Weights of a small GPT-style language model, trained from scratch on English Wikipedia.
Architecture: no position embeddings, tied embeddings.
Training: a variant of Muon for these matrices, 125M tokens, 7654 steps.
MLP neurons of a small language model. Each row is named by its layer, matrix (up: input weights) and neuron, and shows model dimensions 32-159. Each number is 128 + 32 x the weight over its row's rms, rounded and kept within 0 to 255. Numbers have three digits each.
After each neuron's rows, "fires in" lists the words (lower case) most often at its 100 highest values on Wikipedia text that the model never trained on. A number after a token or word is its count.

L3.up82:125168165135140129151124138115087061120147055089193138095155084157094138167071100086154129082085138210171186102147093183144102151109145130130149130146100132134094102125093130052149076163154129149125102134176157150135121106084137134157134083086098073202128093143146128107109127133127131078142085163147092108117150068131078093077181146153127175154100143159186144111132143040101095129131
fires in: "during" 32, "due" 10, "described" 8, "daughters" 6

L7.up99:122121116146122127120132084117053131167062134129150077110114193131105093134104082092109174116159107137099093177102164047127126115144142154116129120128183138076167102123148130096077149085141193136145068081186114111098103131146160214129145125145123114185203139157110089115111126147153146126186134195150143119114137164114140161122148074200167101111114186142094161105068074124148110153049
fires in: "of" 31, "stories" 9, "victoria" 4, "adelaide" 4, "north" 4

L3.up232:118099141158140106112105148125175070135194138081156155139149111168066163158188051095154132065160179136157081142122168093105107181130107104131144074136149098130133152137144182173148116101125100190151180195125100150090083145153108155099166094126042102132122145092138139184150094142121147103123079135077145120117104096135145153119102092153134140203059160098145174147127160135091125098124
fires in: "became" 24, "reached" 7, "started" 7, "completed" 6, "launched" 6, "promoted" 6

L2.up262:122152084092128102135122139109092109120115158101084120104168113146138132095085123119097088102130177189081136152190139070094089144130128093095106162106118174166155197179163154121096096084163140058145067140176147063121137154166096160124082132174089156114104137074143082102132179176147117145129127140103091133136167127164062157119172155132185155154150097156151120094137115109155109106147
fires in: "but" 36, "became" 19, "out" 13, "by" 5, "outside" 4

L3.up371:149161206117152057146108160121116120088104078113131120075082156097127071153187126112138154168127066091076129109104125139129058133176151129112167135140092152058139077107168172105102195077147189110206094148173160110105083090083093109156125140177131135134097200129183135185110134097130131165117148116143127129153123157143178147113141099135123112091146115147135135101147086173098083118146
fires in: "are" 41, "area" 14, "before" 8, "best" 7, "being" 6, "be" 5

L3.up509:129139114138132106142134172124112155179097140138148154127140108132085148105106128148132169224061135140130149133146087144147064103077147105161063162132095108135132113094110143071139148126095160151133086186213073159123113107134133040142100129136122155144149170069100102100125129165099119185128097055109169121164122147060172157106183135097110156053150082160097142123144103141065120125158
fires in: "season" 30, "end" 13, "day" 8, "january" 6, "son" 6, "july" 5

L2.up385:112128080165165117189084137101169119137106097156091165175100124128111122169134079173141129120068151132142125185127107094144148184140132128163155120119080164092146153085112144124104137117149190084144141113187142137115131133191141098064149128131128086120072080107076044060185099172117143108069147170117104145144081103079119086145163126146159122135177146140088154139153196138179136112152
fires in: "with" 57, "united" 15, "town" 5

L2.up20:119145149143115207132112150112081164132159166176048177158101133143096141161083186130144168175158148119103157168126110082123117170092136135124151156132092165140142182166108115196137159166110161091113089161104123195116148109148082121116139148124091171144083186172107120098093165125075149099163120103144105095098116137101095146089101127134084153146028163138126142099134187113096133137164
fires in: "against" 21, "northern" 11, "again" 10, "estonia" 9, "neugart" 5, "august" 4

L6.up130:084148172159118145121196140119129074155140099141121226170108138079080106105161090086163117159096080152111161172163142123113088121168118172117123129130130156168086116134100150099136091132126131119122112166126104103171088110172109098106115136184130134136063171135104054175201132133123103179153119130137078106149112173142150110061115111067150099154103090096144122160149151142073096104080
fires in: "school" 23, "career" 20, "team" 11, "secretary" 6, "medal" 5, "science" 5

L6.up227:178092107160130124092117154092163135087074143160185107147107091085089131162076132091165160136110141098129112144130138201121121132111078164137107094095129128130147138142102095085138151163131139149210159057166167140141158198186138088130135099102083170139121119098156073160084135067142191157168087134165147097169133103167113094114097149075083146137063133095196109128102130158127164128178
fires in: "united" 29, "until" 16, "union" 12, "university" 11